Weights of a small GPT-style language model, trained from scratch on English Wikipedia.
Size: 14 layers, width 384, 4 heads of 64 (1 for keys and values), MLP 1024 SwiGLU, vocabulary 2048, 21.5M parameters.
Architecture: RMSNorm before each block, no biases in attention or MLP.
Training: a variant of Adam for these matrices, 500M tokens, 8322 steps.
MLP neurons of a small language model. Each row is named by its layer, matrix (down: output weights) and neuron, and shows model dimensions 208-335. Each number is 128 + 24 x the weight over its row's rms, rounded and kept within 0 to 255. Numbers have three digits each. A neuron's up and down rows have the sign that makes its largest values positive.
After each neuron's rows, "fires before" lists the tokens most often just after its 100 highest values on Wikipedia text that the model never trained on.

L2.down288:154148148149141086151162146136110158142154100150092095107117066103149109113105140101183139102153142105116133149167145085117197146123137149158096123125115097144134081143115127121167169148138110131106136084149133115085151145165098156181113159160123068124130106126146127115173116116102117153129135144125140140124145090085171141140127115158079137150116128140112131147127160106137105099139
fires before: "\n", "n"

L9.down342:127157143104098104142129117167125141122139117111123143130121158138118109105171148134133101130101165103142131177125141125155133140170143136164166136138129144159109120125133155130101115114132117130122106091144107100173134151101102146139143138132116112109096133179129164136162135157162104107111077135135107109106124133093142129109151132077120119121117124113153131095103091144112112162147
fires before: "ed", "e", "s", " to", "born"

L9.down129:076115116125140133156113098145136156134136154093105126138161122123145144148139179130143140153106142135146100151148122098098079097129086099106083130147114100087144146131104136117128123116161126111128108138103132137140138117123133118171079111089143150163161115122121132129123149171149131165156105121123165112106148102143127124123130151156132131116149111133114107172153191160148137131138
fires before: " by", "ed", " in", " as", "r", "ing"

L9.down470:126144128089159102101142114151127107146135139149094100138179144134104147129135118106125108136149131125127149132150116177125139120134079133081137137135118111142121109128156115128127122086096155166151159102149151131133130066117144114132110158127112119177110121110153165108140171149096141116177136095100113112153132109133125099142104095146150138146139166128146137160142156159112149141131
fires before: "d", "ed", "n", "ted", "it"

L9.down66:123132111120139195189125106160197134121149084177166117132145133130120155163113132127107115131125118132087135160123108135143117102098120139166163070116082125158129128145094121126126142125182158117154123138157155124128088152126118104119133126137141111166113120135086164158143147108124119153058107155084148123174093154160162118129093117171144193136144134103136087126085069117128132118096
fires before: "|", "-", "\n", " ", "x"

L7.down909:141154141115088113118112076142132100127144102097111156093117100131162136170158110113132165146168145121133093158130113167151129159169143158143151103168119173114100155136122159130152153129129148153100149135103119138190114105132136154149161098151136112145125109147112122115173130177160107156126141124137077150130113125151097088138157115130117129108094161158109123058104157164096130140116
fires before: "s", "to", "el", "c", "ba"

L7.down854:173105151136124124158125143126105132126070104164112147119124167078108099108139163092124167126125128095115144133149113112106100083126173116164095063198101121110121106146130128151134131102098114151144115117132109123143134124151139113112155150167113146158119112146099104132121131152089126119165175155112113143138130142121121167130119109119143156121096148111163150158162195175102100129154
fires before: ".", ",", " to", "self", " in"

L3.down388:137153164129144155134116134122123107152077127150140096145166140116145149113122120114124133103098119116192128114129162173096136119163100169118177123165118088110108072148145157130124155124183134166154103107130104119130130149155101139123131163145143113116133133151093115114128129118096155103096157126116159118190110162102091106172163132098108078139118115107155154146108087100134099128131
fires before: " the"

L8.down442:119117101129085081103096114138153109121126135120119136136174096136151149157106116158121108157107099105141121146160094132138108119153122123085110064147163125120148103160107121087136140156121130084157144097083124141105166103194099118148098109132133119144157138139142119104112111108140152155121129101115079132099039074068152202130138159117147132136155136118103197104108122158113155158077
fires before: " |", ";", "st", "tion"

L4.down29:151140103082132113136127154151156182129146126102133151109123154086144163131146121107102085117127185161125100106116139152100119137099173143129115168170128125123150140099145125108105128114122087090133168112138132156148128113127129125114093119109124142095092103098117088140111146137097147126137143145136075131110144084153108098137122127099106138114122154132117171144112128106125090126137
fires before: "|", "\n", " |", "|---|---|"

L2.down211:143147110141125139127086117190177146135117105130134083080164136150113107099105102105144142130144179122145132160156132137107140156106164110122156094128116132167138151151150171125156101134156151158155112139148087151133171131076147127130112158160100127116088174119088077158069138131108128135106146140145116133157147103140132120109150114195114162128148150126103105133064185112130114144141
fires before: "\n", "n", ",", " that", "s", "dge"

L6.down266:100111165069134137177170127135154122125131148134103099161114095124152183158130107193149126167107142130110103066133135140152108135126137157109123165140125148140105125146093144141133146112126116090105107149144118118160112125141139126191125138137081104179072136130123118111089144125111109128122099154115158089109184110099114128155114159150096147141142136134071140142123144154136158123140
fires before: "vision", "ct", "en", "te", "tic"

L9.down58:154110124153095136145123127120160125182075115117095137094103148131115132144145073171119124111128154138118155104108121127115150112161179098108120164167127168120126108160122137157138147130180137094117153135174180183149130090103138126085153137091145119149138145174154105122093126085112134119121142104178107072132136121125122112150111138142111176134123115119103172128143146139141168148128
fires before: " |", "er", "s", "\n", "al"

L9.down681:130160172116136111133112118174136132141154145121174119107089127151109101151180142134136122135111159127154113153147121129128149130150130137078156133133136098129110113119105132145120170141140140111115119162182104110156126138108150134113103134104164087139160134128130119122147127153098124128147149148070121106106111117159121152093106143128101121165147149108097168131123104178169183121148
fires before: " of", "ic", "s", "ner"

L9.down45:136115151119142113099145146145163122165089158124135149108130179118134132204140151119118097109118136087150134107076129144155126143138143116116140135189124134131139183101108110114134106109115117155118142116161099086144144127119118129086124159142147123192158137122138168129135113091136143117162153145141165144137113092109134111135136122155104107201101135120102110153124136143104117067138
fires before: "s", "it", "er", "m", "i"

L6.down445:084103104141137151139177135087124125157151177108107133162136102099114123139155125184154091162115097140118098125083140154112139115103152088093158133140167128110108157122093196126109136181121116111095112134129155111131076145108114096087123169108134144167080127129166121133117144138129141141122138138104118137117106143083102100121142143157118143120164083131157139144125126138137107137122
fires before: "-", "n", "\n", "o", "th", "ad"

L9.down2:096112156162161129153103114113163109125110131119147136145111104142088135175139148100124145127067145105138128136150116142172124110151163149139125135133110119142169114141071140137132172111109120145138142114137156161145102100145202134113115087098130123129133123118104149111122121102127171130122117072125162143105117109129148167108103154110103117129084143109154148137098162114116112116122
fires before: "s", "z", "ic", "ci", "ish", "ja"

L8.down793:171141059116124124145136134153102120111128120131154125153158110178103197144111164147156140159141153107145118159166155114103122137130117152124180135061115140131110113144089138117128156097140170094120124104125135158123105134129118111108128151139142072124139113118143139101160112143099112154149160131145161125162102145097121155125152175156175078128137127142115135128137189119073153126135
fires before: "-", "d", "ra", "ed", "ing", "or"

L7.down205:132158141129124164126132084154150134121103124143152116135106121133110091116122103132136176149132138137101138163133121088096145126128135141113149135106134111159149122142131170111116150135153143141164086092155112112139126118114094167142116098086081154111132148114124133120133175153120141130120088156187141131120163140137144140101136113169127128087139104121104140127102151130127118180154
fires before: "==", "===", "The", "In", "C"

L9.down394:116090123109115148116140146124109123176074122123193104115164145143141151132133134166102121124123129135131174147078165134123139127098137121117117139128123115138112136113105123129066125105113115087156108105125153127108085132140155130157112080147087160108140090137120083102070147151143148151094135093116114129127133124160114111121087108180134166078119158128153130102129170119107150110137
fires before: "-", "|", "n", "op"

L3.down718:139126117151099061125113099103135142145144137163136095129106107096132118121096152104099084129160094113131115165152120124103142108165133154166098117113087135152127091122129082167135134150084147117092136146134122162147118153118077117091154126145145117151156158112096108140130103104132141147132118124125146083097135126140121126161099131098098107111122140127123134087102134132132152130111
fires before: "s", "ing", "k"

L7.down511:110153110172144152110135116168094125124105138128139116114103133107136101146133138090133117151097161159092087117126117157124127085142134119133148143129120156146091142173143145147100147097177150134149169112065142134148141122098103121130127117120104123099109094112133125084136109148094143127120117133152121125143164124114184145162127147153114162111140143107125108092118120143124145142166
fires before: "\n", "al", "ous", "il"

L9.down354:105082110137155166118165114134102100115143117175151134133153111113146153092179148100124131117120139109118115183106129100130149126128091159158144149128139148112150082140142125114098168158128169116135114097141106101126130092148115127108154138177077169127111123152082110101141130101166159092152141144093166095108131127122115108153122128138182140108112143167153091130112091133109154107117
fires before: "gu", "way", "n", "gh", "ro", "er"

L6.down836:107108147157102138151125129154139135158137115107161063116147123121128080092110113111135126131153154154165164106163171139107112105138101124142104139107123120120116150144099151112111094135106105120134126130079151150142157118145122134148139115124143143141177140113133124100105123145135156120100142154119121153104084162091121142123114094111097127105112100111164131103149135108115104145127
fires before: "s", " of"

L7.down936:138114187134115100125154170144133143126124137161164127116143116133090154128128163096112141120133126127128179117151117142111131145097103130116119099128116123150127099089117116114118120104133117135125110143118128135093137125127131132126127131123126105132140066134124109144098118163140139142102081156102107135095137147094180108115156120093127116087140131143133092137125122164092108119147
fires before: "n", " is", " are", "b"

L6.down983:123119122080141119113112150150121110140130127113128121159124116145130123130107127166119115144098113170123119142106145112170131106144129142165165140143141127138123119099144126146103104130154136138104152123128106163148123126165115124128163148133149080105155137139096092131162098132111137130145110126140115120065110116155096127142088125103120105106121109113136122102154144113079113121075
fires before: "\n", "ic", "er", ",", " "

L7.down184:124168099150174100171141137098151174122108117118134126141115136178108127123108173171169133115165146155084120100172121083164127138127094104142115142129149161111124118150149101158126134157135168155117100096150112078108137149090113125155144140168137092100108130119138111123156108159139152133139122132165135098136174166175154108117133132157137139136100138140154116129106129150135120129158
fires before: "ence", "ent", "s", "ip", "u"

L7.down617:143135161075116097154112123106092070117098142129144165132137175112113109119152157164131116119121150111129093159162078110113130104109093113104119156126152148136116100129134100149124121141164103144102140119143133166110139119087114152153143134105144096084186135150124140118140132136105158143109124135125126141152145094165103135102102137148118123168140082169152148149132122101131152127129
fires before: " |", "er", "ral", ";", ","

L9.down195:091172139087136158155093125137107132129138156065142130147123168130114120131111185172114128095162099138162142130105130115157146126122104125143125137134099142157150121134132099149139085128111094161138109160102182127108115115103174105109145111167142137128154100153143120127107117125130081154142137100091142155132117149136132141128133158163160141094117098180152113190112122133114115129123
fires before: "\n", "|", " "

L9.down119:114110134111129106112129110186109149132097136090092135126134103110113146127147124095151108129157167101116164131111131102111137135128122114132126153127102129119124133165111097149123130129129113126109128094107136080154164136119144129137131132090086128080083133159087171089171107140125129169123129120169151123129135102152123118120141140115154109122116123118125113123178134176157142148120
fires before: "ence", "ent", "ency", "in", "o", "tion"

L2.down87:119141103096098188137104108152182124109103135100122133164072118113088156133134118128094130118136131130159105127165122133146168120138137088123109168136090116130140138106116101135126121130104145148134124127188096128144113151137124124147148123122109128075089124149144115123150139127086136156151133105151157153157135111096101125086145148134185120101168080140144116132096110123125149130137
fires before: "==", "The", "I", "S", "H"

L6.down712:147136156130096141155150128114115120134103129097082129130122151135135156126159124121169140102101182152123169150123146161123142121112091162139125130155101135156121109144148117146111134118143119132125116107124143089124084129122108168109170166110118132117161139142111128140103112159059174093161139133175117121136178146160136083163081113132122168130144102138167144140122154162092160110102
fires before: "\n", "um", "ed"

L2.down123:134126129097161125110113107154143131143100119162144112148121142129133119108100103147081171122129123107132135066131122115112143144154166138130094171146153146171130129122140104093098101130126144140137138107136094129151144054160130071100148150116139142114125136126132148138102102140124090158118105135103123188109131148120121132149124172125112131071144128118124119147103154091133074121153
fires before: "==", "The", "S", "I"

L4.down376:123135120184131095111113120164101134155148135154140176121143152136126102181128107136163158130130123112147082122146112111122128089152142158145110152094140126173143154133145133166129164137145125113176163111117136141128118089136139095132151143151114103151113101125126170141108127128141151137138141173080127110141145114137165108099095103115100157120130159130140145148133123106114141148144
fires before: "\n", " later", " of", ","

L6.down19:122076146105182099115161125157140105135114173088122125111130103158095072109121117060171128153144145078135131121159130107145123132092126171094090124146103138130134152148130166108103087115126133146101106145120119119107136116094164147110122127175104128084137181171105105148123182170096091125137133144112137100170126159130124135097110124150127163133133147121116096106114157124163144131138
fires before: "s", "C"

L9.down1001:143134142119134120147133120113141149125123104125151097119127164103096140140099101085136131130129087168149134108112133155105140107113056173149125175146157103096127117137157147134099163133148113204102096122098115102095134125121088089127147115131136186102127097142122117150136112154156114092155146123119125125108108130109130139106133150114171109109120125115159105127137091101135083155144
fires before: ",", " the", "ar", "al"

L2.down375:148120107124146129091128133109164132094092128113157145144126117107121118133140130150109142147170150106161145160157096170106138103141158115111153135125169084183113201117161156074119130149128182129099175121118179128141120093110141149141109096116194133105122120122145114106136140157131126125138130098133136114139188106122079124125114136123120152128068101124133097072101120148110105146146
fires before: "\n", "The", "-", "A", "==="

L9.down481:144136141139085136105108123114123121164150117122116140128091110142117100147078089108147089127150137109102096161133131136128152156176128154140094153102154128135182110162148135132098144069120135153127093125090106109095109137134124134138113158123164122109123106140152107100103123182136129142091138131132142091107117162127154143115142126128178130111127067141101134143146179145103108101130
fires before: "ed", "-", "es", "age", "t"

L9.down606:127090096117094132122131117134113133140135167116126136112137077104075165150110139161126183108146166128113127166109092091159136139171140125150165116133081181129121167085138122068156156135100147176188129100103119085147114134094120123154118106142143129132111112133144081095144159149159119148076093138130145101104099128109082144109137144143141137154150123114111100103132132169164154129116
fires before: " of", " in", " to", " on", "ed", "ation"

L9.down390:122092088099149102111113146159111126137133143167161095138167062138127114149092135136120142132115124142118138139121144133097162112132107107098102096118110142123158117099171155156122140160142155142128128136163129146092081173121121170118106125162136135129134131157143126131169144125130141140107170118085136139191101147111084082121110119120129127127129135136164100127085119157141166129140
fires before: "er", "a", "ar", "av", "n", "ak"

L6.down430:169123138153135107106141102138107144107150105139131145143161137160166118097121173106145144150129119115132136134098114113143133103144151157124110126118122081083106091104150141140152157126138148140150127113170126119130086136089095203096128154130203157124093164160104083145186130131134107097137144146165143104135151154128085125119103106128123121119151129139130170084151145162099115128130
fires before: "k", "L", "la", "ka", " K"

L2.down825:089121167108145113105133134115166146099091138112133170100181123158131139128112171137071132155118113134165120109169131192120112130147168108088138153124101122099121137091140083154118130104061158148130106133128130152136142087119169100155095131159087114152142113126105144116111151136129105115097112134123131125123110112154140123124120135107102146180108144160151141116062107132175137162137
fires before: "\n"

L9.down925:126125153105129125094112136109162123134159102120166111143117130154107116161143131113134101156105102104129116104160136150103123131142162144164127121146142132125176080105128106094122157120129143142096160101067111127150156115103101159145134118137161161145088171124113114124108136070110085155126162127103134114095129124159111130102131139125150097151120159146102139143121171183153127162145
fires before: "s", "se", "er", "d"

L4.down310:101128125129141095157122139102121140113124146180144125155124141138131126120138099157104160097135147121136101160160146119150134141166124146146135134101141134144133190113123082109128112131118141132147134114142122132140126126130117120137119128125145111123070123134148113136155142117099133121101120124146121161117169130137140115154138117097122133129100116152146114117130124125122126141141
fires before: "\n", "The", "===", "A", "H", "S"

L9.down774:148133124132115118136114138096155109149110128155158115123171126125140118118153126112134143152103130124160141103165118121136116119136091111095167150116190093133158166157116153135140145147119157131114152149132102075105094110135112102156108131111093064102123145156133134122127156105120162113181178155150124099091114058146147147133133160109124132131114144100133127123124129126127096099127
fires before: ",", ".", " of", "s", " and"

L7.down815:127151130128147168153126134118135099174104126117152080114099141141125119147173126142120138160118120111156177133134107110111153145122104157182151142114151116170092134121153110187149156083151166137116124138158141128128127152144122173122107111131145112134086086148137179090128155122155110164144129124117151130100139132173080099115108154143132124106136131147179118099084091078119123116134
fires before: "\n", "|"

L4.down990:119110095134104144146098134162152097108119128124119130111097128142159127154085140085179145095090111113102104175129146112094158121092121137107129157157098111145141114130140176129108086153151120098142157138095117113116111148137133136143142139116132100126183131173138141107117104100108135118147125135147130148125112096129109134145108119151159113113122141097146151124099109140115115151109
fires before: " |", "%", ".", ";"

L6.down237:098104140101095100138135158090148113151139139126158163136169140156100109113078096066138116123117138145136128130056080146106143112135166145131093142117151095131132181118116139088129150101173123140155134171087155129144141129107092122101111119095144145127147127089137145139127162163144127150133134126082101104137171111089138111105160136198142090140135144137141122125119119074124161148144
fires before: "l", "ur", "%", "up", "mb", "a"

L9.down182:146118123088122134134121098126114109126136188094077124114130139116107161124105107137113130114113133123110136122172138091129124130133100146102081135153115172152124139121110152131147119119143156149142116080050159117146145122133105151127152162165138129127162158138121127146116123181101086114142150085142121146110140137096164171141125149162137133134125123112110129127139144157145104125148
fires before: "ed", "born", "ing", " |"

L2.down112:134146070083123132056149139104096118133159134141121115139136108112119113110137125136103098127117102094114189137133157159101146122126134167137102138108169136110108106108114124129119103138123096148142150124128179106082118105138156073130158115124135136152127122099102155131159114138092152143167143101151084112091107129088158135173128133165171161123169126157146117138138078143117124099122
fires before: " |", " ", "ic"

L4.down395:140148107138110109125140102143110107126117130106131144089162118172103096157137141146123108108128130166166130102116145125141119137140148112122098124125137135140121086134155116146132106137146126112120165126068098138138157102117090150114167144102128146106117115149150171141122098135119134131109102091168142165182080147161126142138144134133139129110159100165152165147114137142124141119116
fires before: "=", "S", "P", "Career", "O"

L3.down977:154164105128144105192158122123121145147116103156100116147142147134181095131120163182091090131147149098102123124154158139136137163146150136159113107161077123159130105104112120107123145081125102128111119125134133118117122086122137108137111143162137100186088117129110074077123125123082161118163128154145104131194160176150151165134095159143171079116159116117141129135134168130127139128080
fires before: "\n", " on"

L7.down551:177142125142140153142118133144130113123077123133122101146119175143096127140114103101120097157115198089149160124114165124140125132162120112126150142093115096157115165088126169148112156133153152125122140139136115143143127101068084172115132143132132136128130138131098165130128167133142117117117138140117156147141111099143162084135113113164129128142135157138123101115104118118162130131093
fires before: " |", "\n", " and", " is"

L3.down209:157090120098109091129128130096119154115152115116101095145076090124131127107103149136135118078139119128110122125151105119149104126118145099128116104125072087153151138152148138138118152161122096109125114113125127135148139118103114159119100152092131107104093119162144132088184101146133129125157086096156115154096125163115120117130120122095124161115147145137102111143120174125140151173132
fires before: "e", "ent", "er", "an", "ing", "o"

L6.down447:146097113157149130142154110130115124112113175142120135070174119128121153129133140132095130091104131131105131123123190116138129188121090176078094131083171099076157160108167150116098135139149133069167111120119126175106133147179154141098096151122137085192132119179128110098107120156127173147112115111163147155145127107102134149130135120099137126169095096148135111117152126103122125124115
fires before: "\n"

L7.down283:112091185070150129133115125150123118147084162075132116147119094116097095116162130171139079128108118121114138124143123104138160132125105141138124151139116175130148147141090145136132172161118159135136110090151098107144123115107122127114133178153136112138120162185144116139108141170114105141108115133117095126154100106124138132144151148082095167115130114080099127069127163146123150151116
fires before: "s", "ve", "c", "st", "rd", "an"

L8.down997:089125105134117120133115163120140135107144160108096129133113133154150083129165108139131122102159176103194131167169111133110098176115161120136128092119143111153109126124131112151130129123120130115143111158123112131130154163108121144137114118157108080152119098150109129150106112114144130077107147100145104113127125119086150108111100137095163133135159100087088093137145120123170119075153
fires before: "ed", "th", "ing", "ent", "ine", "d"

L3.down857:117115161155165132109173095130138120150144111089137103152094144140118124070104106130142091139143136158120124094121111126117147137146130111106166165121121120090156136107160123155123144099170120155144102189151073085196161147125109081134122140164107125137105116147131156147168119127123160162142128107107126209185170136104117120143142164135145134152162126131175114124131114141159154165108
fires before: "===", "==", "|", "S"

L9.down707:128137125133121122107165108132119110128185079138073090166153167101123127111111166155110128151166142155123158107132136114133138131115135140112130150190162122136161113154137122157117106107118167114180120105137146101116119142112127092082123132106138114158140108158096103133110105115121127112138080128134062117103114130118132119127114084132159126126111097120117128127116152116127123166163
fires before: "s", "ist", "equ", "er", "um"

L9.down426:088156164089136143111144126159156099134140155111153135150148120084104101119160132140164140136097153106137133109101056142141057153135158105160118149162081083111131114182120179125189132122152136135118125137108123184107130120129093160123112162130133122126123128125129155112102127143135108068133132081150114120144167120136119111125086173111132108136190137132122114142129177063115116165123
fires before: "an", "a", "se", "c", "tic", "up"

L6.down175:083142146129167082101123100164124114144136131124115133146078130125099157106179139090147165157158133156152152147132164142099091144138148099103132095100127124140153087110179132143124126159079125134139111116141132117128144135138079164115119132102115113122149116121130146129150131166156102122106073136113129124107122100108112137144162130124113134130115148163106158117155143133115164113135
fires before: "on", "ra", "R", "n", "vo"

L7.down480:139128143115145118102106146135126137146127116143123136111125118082110123140092151145180128148181108107118100121130103123108146140128103133152135139180137146154096131149151077110100118110136135133130143125118084168134147145123109136088150105164114090143152128119157119122107126118140157127113112135153118128102110136087103150090136148120123115094099145115108116166142094120122100123188
fires before: "s", "co", "ta", "t"

L7.down56:125122132161140120123131134133103102113090153132150150159103144133158122134142138106155181169125110129141134134126128126130164142159110101132108081118090107126082062159108130159118094138119124166137086175127154112169149145138119112077134149129094116148193141148111102119136105141137160131123100133140108137127108127125122133190115112114143094144084151104135152134142155134092137123087
fires before: "c", "C", "id", "om", "3"

L9.down906:113120112151157163110131088116124115122086157145105120112116133113152097114091141153088136094127115090125108108119118137122125149089132110122124144108118162141128119145153125153100103135110132118164102090153104154125153128134106137134155175119098133110147092110124151090104098144118109122157154125127120144155169139143147117096194106142133139146081176164125127135157183134090134146107
fires before: ")", "),", ",", ";", " –"

L6.down255:133148106096151086119137143131088131117125132142123097081150164100134126118142113112151135109121130116134149144112159101142112149147112138126135135158139129150145105116154148145101140114095156170114119125132116127116148127124111129119111125103151091150125176124106140119167115107154093123148152120173137129076124181127095152128101091094134146095099117063120132166126135138118143107142
fires before: "k", "ki", "j", " G"

L6.down1023:155128129137132128117113131144176179146126145099128119103195144141173132171132136091116139112141137107129150092134122113078089153116115132125094114115158140129146135090195117134152108120154112120111128129144106101092123100106169155122135125181158145131108131114142127131125155140099175152165105173181148104122166136097126115068138126123131135173146129191119146175137122154136121130144
fires before: "s", "rect", "m", "se", "y", "ce"

L3.down832:080095108163102171163156159123137092141161167099097098129092136161132118109116143161122128119129101117143119107151092090141079079193105157167144125150142101083101122134096135108158120120130155107174096152120131168133113088137115114156127120131121128122125117140105100112105112140129128097107163173128133108106118156136121132107102149083113133151147099141138088128136152134119128119119
fires before: "d", "ar", "as", "n", "ron", "s"

L2.down885:130171166135176074122112099102128165159161124135102121137139148130149126178128128146143149097138099140082130161137096138113148121106146090148124148132089117144129134120144158128145140114146118135152128140094102126140121137094113145129125090123156113154137109110096157112091106152123178125116066117148077137137171112115146110165113128084118087114125140133157138157113117123133131096154
fires before: "\n", "w", "ak"

L6.down1000:146115129095161098124182107109129099129124128110178119104124137127085119119118101108104082109095151065110119106162135166158147167092147156059174143117080132166144135138144166117119173149112139136116100143136116143129151166094138109100116166138092154097114120187151092089142089161083107137104113178146144114155179155113136144097130128142098121126131124162124100151125140130088107105082
fires before: "\n"

L8.down657:110136124123145107137137158100095130114132106102141126097102160136122132137148166117116138123120143129134119112128112101117124158154103091140120108097104145106125102154157108130136110135144120137120121111107098120107160124118122072128136189159158078129165146164119089108129142141129129139108152116106099146121118125126112127122151105117143118177148119103144115119123167196099089157155
fires before: ".", "s"

L6.down648:084135142127125105124093082121129150124129143098177126176098141130154171146144106144136122153143139126121136155121131118123135180195078121067146118109113146127117104124142124092153126152108140119172132135112148107169128175128110146152121106160128120125163164138154137108143106138153080143106121149124170161115111123108137135141134122127141105161162121124118103157167167108138121088108
fires before: "r", "d", " La", "der", "ing"

L8.down487:148086118117156148152129109133137136119131137142131116122072109134169152131162131154136123148110093147097137109121101105086129138140127070150143095140122090127104156143129157126127141101158114127142101140145138134143133095145114109123150145132097094116112121123124073087136126138142140098148105122114098115103150122134125150143121199142113182137148104134120084096103135109125111163103
fires before: " |", ",", ".", "\n", " City", " in"

L3.down380:151129159089156122125144129173078130148180148120154091132145127121122133142119105109141116107091166145107111124140149128179064138158142152156111154118110119119074144149130129095099099153169135118138154176107143110137144123122131149102125166094117101078140100157187182099075091117069117085112143126123151153124127093128114109130125116099105153150133136100149102133113166115103152132131
fires before: "s", "ist", "ent", "ident", " Vi", "ed"

L7.down807:129156157134163110126138126112092129134157133125106133092134124078105095119100154123082111072134162140147181126137099103110129160090096073115119119117124152142109149102130119148127139132157122134120094159124132165100096120091122126116102171161131137142124137126142151122100135119099109101133081150089132156134142129151160128120114065110162134148152111133176100158107130138115138155120
fires before: "|", " |", "\n", "C"

L3.down188:137151154111072162130128109140125128171135124082170099129119147131123127127130138095131135144134129144172112163125144135140140095154126175129132152108122142151144122147137150099072106097128144131154136113135117105148083105155154133108096130133154133171092114126103160149123152116133142114147127111102158129128150157144107123135152147145143155163154134067141137146147109114122123081135
fires before: " ", "\n", " |", " 2", "ology", "ed"

L8.down97:137115137136112108115117112158105117127103142177134135125122128131128149115156124056082133126174129141157116144098135112127163140151153118112109109094135105148126138114129105143113138124117129146129164118121136124201105119134117110163113109116135101136143156124089141082130170133122132172143117155087146102139131179105127140081077128101134110130111144120143078148112106175112171144111
fires before: "it", "i", "ter", "t", "min", "ed"

L2.down187:143131121138119131111110108125163193160088110131092178104168153086139095158107153095142161150127149125129159104163135091153158100122128132111141119162145106156148127128147132127114170114108070158135101111144127150123096116119113111113109130106110123114113086128123168128165141119121139111169113123167090070105147140176160135090113126132130109145113139149131126130180105088097121135074
fires before: "\n"

L6.down427:100123132129133103103135107113138121123145124130151121137123140127093167157174125114131113136102103111141064138123153162162137140135109118131109115161178129148129097133152110116126130132119128118152122138187118107157111101145153130113128153120070136169103137111103164108104103107125102138115097155157130123124151124138133142132129138144196157157133106170172170102123155101079118109146
fires before: "ra", "bo", " Ra", "vo", "la"

L6.down810:125121080096099130142084142102125164141161148139100132139137133127122105136120150119111132139134082151069171076085115188188122138102155129139123099153067171122114146146140144113161130124169160112161112108100135169129114102132139138105136126110129130133164138128108103128090122141158148115112092098122152087123107141145152141156152132139117112119126098089151132101125115156115068129156
fires before: " |", "er", "n", "ill"

L6.down769:095157077126062127140145111107130122142111143111133063127112134127122152103121169160123150134146126163118166113089167124126123136094124124157104146126122116132130129153179167125130123143115150126148118099143156136127128170132113149108119094115087159115123100134123115104132185161091116125118145099150129125133092137102147141154133142077150107121177094138108149157101121126142124123140
fires before: "w", "ow", "wi", "go"